Weights of a small transformer language model: 12.7M parameters.
MLP neurons of a small language model. Each row is named by its layer, matrix (gate and up: input weights) and neuron, and shows model dimensions 16-111. Each number is 128 + 32 x the weight over its row's rms, rounded and kept within 0 to 255. A neuron's up and down rows have the sign that makes its largest values positive.
After each neuron's rows, "fires in" lists the words (lower case) most often at its 100 highest values on Wikipedia text that the model never trained on. A number after a token or word is its count.

L3.gate674 [150 147 168 144  81 153 135 105 110 175 125  69 119 143 129 105 172  94 100 132 135 163 123 156 101 128 193  96 127  42 111 175 158 181  68  82 102 161 109 135 171 127 158 117 134 117 176 139 120 123  62  97 151 170 130 152 138 159  85 148  55 115 131 151 111 113 185 137  96 111 198 100 162 149 152 151 173 129 101  68 129 168 155 119  48 126 121  78 144 143 106 148 143 136  91 164]
L3.up674 [205 106 118  97 114 170 144  84 132 144 150 114 126 116 127 129 106 150 146 145 158 154 119 115 163 125 180 151 168  73 138 103 139 141  99 117 121 157 101 215 209 147 210  86 201 117 133 168 129 134 143 139 102 173 104 124 145  57 122 141  48 126 125  99  91 134 175 134 102 152 161  73 148 123  95  91 131 127 171 151  60 188 142 109 163  84  90 119 152 160 111 177 122 160 133 153]
fires in: "january" 14, "march" 14, "october" 13, "december" 10, "february" 10, "november" 9

L4.gate193 [104 177 137 107 153 168 139 113 178 126 162 149 127 140 180 143 105 141  76 186 139  93 196 123 145 117 245 120 159  69 124 137 177 146  97 133 141 141 124  80 132 136 158 165  50 181 126  98 182 179 136  95 198 139 194  94 110  78 123  91 130 137 152 185  58 143 107 153 170  86 144 160  73 136 129 104 111 118 141 130 159 112 136 124 138 132 140 131 115 128  70 138 130 168 152 151]
L4.up193 [ 69  77 134 172 172 127 116 127  91 103 145 118  63 169 148 116 114 103 115 116 105 144 139 187 140 172 147 153 149  48 153 125 131 135 135 116 137 105 135 120 196 116 118 151 115  94 179  96 163 106 209 145  99  93 107 140 129 149  66 137  86 119 107 189 110 133 126 139 113 180  70  28 123 113 170 135 136  89 108  85  78 142 164 148 103 135 150 108 117 153  80 104 147 161 129 110]
fires in: "each" 19, "any" 9, "no" 9, "oak" 6, "every" 5, "ocean" 5

L4.gate320 [144 130 135 186 176 129 104 107 127 124 133 118 141 185 178 103 198 205 143 163 116 113 141 197 139 115 174 102 177 107 153 107 115 138  87 118 182 190 191 141  98 166 162 125 175 194 147 169 188 162 132 157 108  98 175 167 138 140 101 159 156 154 144 178 132  77 105 151 163 110 164 148 122  72 146  74 142  86 122  89 112 143  71 121 167 143  88 127 131 168 156 175 132  82  89 106]
L4.up320 [164 131 185 139 120 193 138 120  61 128 179 118 101  95 164 159 217 121  74 152 132 108 123 137  93 113 128 127 105 116 110 113  64 148 153  93 153 153 123 139 147 161 115 124 152 122 149 118 133 166 144  84 120 129  86 154 124  93  84 106  63  74 145 120  51 108 129  90 125 119 132 149 111 125  97 181 185  86 188  99 116 118 121 109 130 124 167 140 117 110 170 169 133 139 167  78]
fires in: "all" 57, "each" 6, "allmusic" 5, "only" 5

L6.gate196 [154  95 139 145 133 133 126  86 158 111 135 129 134 159 115 120 139 139 130 141 168 168 146 149 105  96 170 140 105 118 134 166 137  42  53 113  97 147 107 122 165 136 190 144 108 184 128 110 122  93 113 113 120 114  87 128 138 132 142  79 150  84 130  68  74  97 139  83 123 170 134 121 118 128 147 165 114  83 173 144  81 134 128  54 146 199 111  79 103 143 173 138 106  90 129  86]
L6.up196 [110 140 105  85 100  91 168 104 125 195 106 177 120  99 137 177 109 131  90  48 115  81 179 120 127  82 114 123 108 156 111 130 135 132 165 209 104 155 119  73 188 164 128  96 131 159  83  92 124 104 131 117 114 149 114 129  95 135 184 188 160 140 109  89  87 106 120 196 121 172 141  99 138 127 109 103 164 106 149  76  74 105 216 110 134 186 143 115 121 136 112 142 161 120  85  95]
fires in: "years" 43, "months" 6, "weeks" 4, "days" 4

L4.gate287 [127 166 130 117 158 179 209  87  75 180 117 140 118 139 142 105 161 121  76 188  92 106 126 178 127 136 132 140 108 139 127  93 141  86 137  59 168 118 123  98  81  94 101 149 137 138 155 132 128 154 139 113 136 130 185 124  76  35 101 152  98 109 117 119 181 142 149 130 192 132 115  78 173  71  70 163 124  75 100  98 170 131 151 106 126 149  90 129 186 164 105 159 107 137 178 138]
L4.up287 [ 88 168 106 142 144 110 130 149 161  67 100 145 119 120 158 159 150 115 165 201 110 125 109 138 158 117  98 114 170 120 181  44 161  99 119 202 148  74 164  71 127 157 163 112  97 115 163 131 137 134 129 153 143 119 116 180 186 126 122 113 137 167 104 156 184 136 185  98 126 149  96 156 131 150 162 126 129 143  97 101 115 120  98 144 150 102  83 168 122 128  96  93 122 128  88  59]
fires in: "of" 53

L6.gate197 [115 103 134 118 149  96 116 154 159 146  81 135 130  59  85 145 149 133 131 160 171  79 116 206 114  50 147 147 155 152 124 167 133  82 112 111 107 137 130 110 123 171 158 121 121 114  87 130 168  97 178 110 111 170 108 137 126  96  85 145 179 143 127 157 130 141  97 143  93  50 152  85 164 132 114 172 217 109 122  97 103 125 117 125  85 155 167  89 153 114  83 139 118 172  80 134]
L6.up197 [ 53 133 101 139 110  69 157  74  65 137 140 122  72 119 134  98 104 135 139  63  99 158 142 155 151 133 112 130  74 202 139  97  86 101  95 170 117 149 160 112 203  97 142 130  80 164  74 107 145 123 122  96  83  94 117 122  97  64 150 124  99  96 101 183  87 153 170 123 142  86 132 126 149 129 164 122 118  96 112 175  89 152 130 119 134 148 133 109 112 171 132  90 141 129 122 171]
fires in: "cup" 16, "award" 15, "final" 9, "league" 6, "division" 5, "tempera" 5

L4.gate197 [140 102  82 154 128 117 146  96 117 104 139 130 136 134 114 153 127 145 113 127 153 163  86 130 115 141 119 118 205 108 108 128 102 122 179 150 118  88 181 196 115 139  91 122  96 163 151 177  90 140 179  84 180 154 150 133 189 162  60 157 138 119 170 114 141 145 135 142 103 101 178 119 100 115 112 154 143 143  61 172  82 128 106 108 128 129 196 122 112 123 173  93 120 135 126 188]
L4.up197 [119 143 145 155 168 142 124 121 150 104 120 140  92  90  82 104  95 193  91 140 133 146 145 171 115 166  85 100  65 101 130 122 161 103 133 145 104  96 142 103  96 107  87 119 178  75 105  99 116 184 120 159 126  88 161  86 140  80 111 143 172 136 172 181 136 139 143 101 126  80 138 151 132  64 130  70 193 183 117 131 158  99  99 130 178  92  91 116 152 189 110 122 120 204 172 161]
fires in: "his" 26, "career" 16, "cells" 4, "residential" 4

L4.gate580 [171 124  98 137  95  94  67 146 176 156 147  70  87 111 112 106 166 118  83  86 145 105 185 154 121 148 150 146 154 104 115 121 125 164 112 110 120 170 179 148 190 120 112  98 101 126 155 162 113 100 105 146 173  84 156 123 150  84 134 135  88 157 165 117  95 202 136 136 151 159 179 190 149 143 142 119 112 140 154 112  88 109 199 155 108 163 115 139  92 115  86 106 156 115 211 187]
L4.up580 [112 149 171 121 153 118 155 104  97 118 111  99 116 101 165 161 117 141 142  71 151 123 178 157 149  69  86 165 157 154 203 123 104 152  50  93 121 140 127 145 126 137 128  38 177 110  79 108 118  94 129 192 119 181 139 137 139 115 136 136  96  86  86 126  61 151 111 170 155 188 160 161 164 182  96 110 105  86 179 151 124 136  85 127 143 126 124 129 136 121 144  99 147  51  74  99]
fires in: "series" 25, "company" 11, "film" 8, "movie" 8, "book" 6, "films" 6

L4.gate559 [193 176 118 146  68  96 130 120 163 174  94 115 154 156 179 151 119 105 164 116  95 171 118 188 159  75 219 123 148 135 154 109 144 147  84 106 182 138 140 132 162  72 142 101  96 137 113 124 200 170 110 168 176 184 100 152  72  95 112 123 134 146  99  99 146  92 115 158  84 213 126 100 131 100 192  98  98 116 147 189  92 139 155  78 129 103 116 137 105 148 128 170 126  99 100 122]
L4.up559 [119 103 143 100 134 133 121 135 160 114 177 145 131 166 144 164 123 126  85 101 150 128  79 115  92  90  92  94 181 155 123  75 156 104  86 133  75 137 179 113 124 162 150 144  91 179 149 164 127 107  98 134 173 179 143 113 122 118  69  84 186 186  69 174  77 114 140 162 108 107 110  94 113 137 133 166 156 177 131 149 185 150 146 111  96 128 147 151 144  86  97 160 171 116 204 146]
fires in: "years" 20, "days" 11, "quarter" 9, "half" 8, "months" 7

L4.gate810 [128 136 182 149 140 144 137  64 118 107 133 144 159 150 112 135  81 143  90 196  76 150 162 140 138 190 154 135 156 101  81 144 157 114  39 165 169 164 196 167 123 125 150 154 109 135 110 111 197 192 198 129  85 141 133  63 159 156  95 132 168 144 151 163 169 100 123  79 146  94  82 158  98 106  89 172 123  73  97 133 129 156 131 116 131  91 106 114 173 111 152 106 198 128 130 149]
L4.up810 [180 112 137 143 159 157 142 133 106  41 180  94 102 142 134 125  97 130 140 193  66 135 165 144  87 109 146 132 175 126 159 136 155 150  64 156 192 163 105  95 148 138 162 149 129 126 129  75 129 199 141 102 108 154 175 105 105  94 122 146 136 170 130 158 158 109 115 104  92 134 132 129  90 171 122 175 154 126 109 131 153 113  71 150 100  87 122 128 151 122 140 126 105 133 100 116]
fires in: "many" 18, "other" 18, "various" 15, "several" 13, "some" 8, "of" 7

L8.gate760 [ 73 143 104  78 124  42 150 130 133 110 125 158 156 120 131 149  94 171  83 160 119 142 133 148 124  91 169 188  99 104 134 137 173 146 186  83 136 188 114 177 159 155  82 110 106 141 169 119 166 142 188 132 156 138 172 158 111 194 112 157  84 128 106 114 144  62  73 105 127 107 125  99 152  91 102 106 102 155 138 113 160 140 108 119  93 134 118 141 162 121 115  70 141 135 148 104]
L8.up760 [187  61 146 146 123 165 147 152 138  72 204 159 120 169 100 150 189 122  95 159 109 147 141 161 105 116  64 117 140 138  82  78 109 117 122 118 111  72 159 135 106 104 142 119 108 150 145  98 127 151  94 150  95 133 156  83 109 117 156 146 110 121 213 155  78 159 150  94  95 117 118  87 147 153 123 101 154 144  98  93 136  68 131  62 108 117 156 136 119  97  89 113  87  81 117 140]
fires in: "both" 28, "all" 18, "according" 12, "each" 8

L4.gate772 [176 177  99  76 139 104 104 154 127 150 147 158 142  80 161  66 160 148 101  98  94 168  69 118 143 145 127 125 190 186 160 168 145 161 165  68 115  82 107  87 164 149  91 105 128 182 136  74 160 137 172 134 152  83 158 148 143 122 148 152  89 134 170  98 112 172 131 141 103 135  99 107 122 181 195 126 136 218  94  94 134 125 147 167 118 182 161  90 126  76 172 123 104  62 117 156]
L4.up772 [131 134  91 115 162 101 108 101 120 138 106 149 165 135  98 151 119 151 116  77 120 155 110 114  52  59 133 157 129 117 148 140 153  59  81 109 114 155 113 115 110 107 116 111 161 120 131 122 144  46  97  69  88 127 143 102  84 153 113  82 175  48  64  65 184 122 160 124 109 125 100  51 140 156 174 114  93 167  98 143 117  67 159  91 150  99  67 139  72 132  84 135 121 172 128 137]
fires in: "international" 14, "works" 11, "business" 9, "paris" 7, "work" 6, "working" 6

L8.gate702 [157 109 157 119  73  89 108 176 120 160  97 107 135 131 139  88  69 127 138 122 123  70 111 126 141 118 148 141 105 159 114 173 154 109 151 155  86 140 105 100  79 148  88 106  79 109 150 148 132 156  94 116  96 177 161 134 179 140 174  72 132 107 113 122 109 168 180 139 158  92  52 124 121  94  97 100 175 120 129  89 105 162  36  80 129 187 130 130 113 116 120 133  88 130  55 118]
L8.up702 [ 93 127 127 147 107 129 125 107 153 179 107  73  87  74 117 136 100 133 120 106 181 128 132 126 186 109 175 108 182 144 113 149 149 122 107 107 149 173 148 179 114 154 119 102 148 126 205  41 191 106 102 133 178 144 162 133 126 148 143  94 147 134 195 137 149  92 102 168 142  91 126 112 138 158 159 110 133  82 109 121 144 169 123 136 140 141 144  83  89 104  88  92  96 186  95 156]
fires in: "1" 48, "2" 17, "1st" 5, "2nd" 5, "3" 5

L4.gate636 [149 126 110 143  99 127 181 106 115 146 101 125  76 168  75 128  85 195 124  83  79 153 187 101 153 106  81 117 117 164 116 131 175 157 169 152 132 127 138  92  89 113 132 106  89 161  97 155 108 148 142 176 143  70 158 145 107 145 206 137 158 117  83 182 146 139 126 134 159 113 116 158 178 141 174 125 127  81 167 177 154 124 125  83 147 121 176 170 145 154  99 110 173 109  78 105]
L4.up636 [125 150  62 125  79  75 135 112  77 136  97 164 142 107 140 116 138 151  84 106 103 147 148  77 164 130 174 143 127 188  69 103 112 145  87 103 122 149 189 101 163 158 171 168 158 201 126  69 128  86  76 146 128 136 108 112 161 112 162 149 156 112 134 116 140 111  75 176 142 150 170 120  96 139 101 141 191 115 148 175 134  96 157 152 160 115 137 166 111 161 125 102 106  86 156 120]
fires in: "type" 18, "title" 11, "series" 9, "classified" 7, "time" 7, "class" 6

L8.gate73 [156 163 135 176 109 135 167 100 156 128 116  53 135 134 169 108  76 121 142 123 195 152  92 155 128 103 107  83  90 120 120 169 199  95 136  71 155 115 147 108 113 129 156 160 128 125 124  61 103 104 160  80 206 120 219 126 135 160 170 128 115 151 138  99 153 109  99  64 110 138  58  84  85  94 137 121 173  55  88 144 144 166 101 118 172 142 165 111 131 120 101 103 148 124 141 146]
L8.up73 [128 103 137 115 112  95 164  84  94 110 154 133 128 145 139 206 105 104  92 161 164 119  93 107 129 152 125 106 147 101 112 151 103 102 145 130 149 144 125 107 172 146 134  82 123 159 125 124  66 131  87 118 145 143 110 130 195 124 133 134  74 129 125  90 127 102  90 146 167  43 116 126  68  91 183 132 147 109 151 161 137 193 141 135 104 226  87 142 131 179  92 124 138 101 132 118]
fires in: "october" 11, "january" 10, "september" 9, "august" 8, "march" 8, "ft" 7

L3.gate821 [198 114 165 130 139 148 131 150 171 183 145 127 120  77 122 165 103 113 142  80 126 118  97 142 152 121 138 114 120  91 107 121 150 147  86 126  67 186 104 178 187  51 145  66 168 153 163 124 124 145 146 110 174 124 166 108 162  97  89 158 149 123 108 126 131  91 178 105  76 141 149  79  93 145 115  97 137 158 153  86 115  90 126 102 162 117 133 127 160 105  59 182 195 159 134 127]
L3.up821 [165 113 128 123 131 108  55  98 156 157  38 197 159 125 140 146  81  42 119  98  94 161  71  96 102 139 139 133 141 157 149 154 140 130  71 140 127 142 103 120  92 172 110 113 129  54  92 149 117  79 137 164 150 148 129  70 102 158 131 169 164 131 156 143 146  92  76 187 148  66 174 146 132 142 163 133 112 187 148  97 210 138 154 127 117 109  96 119 111 117 124 124 184 163 138 133]
fires in: "only" 27, "which" 16, "order" 8, "damage" 6, "information" 6, "when" 6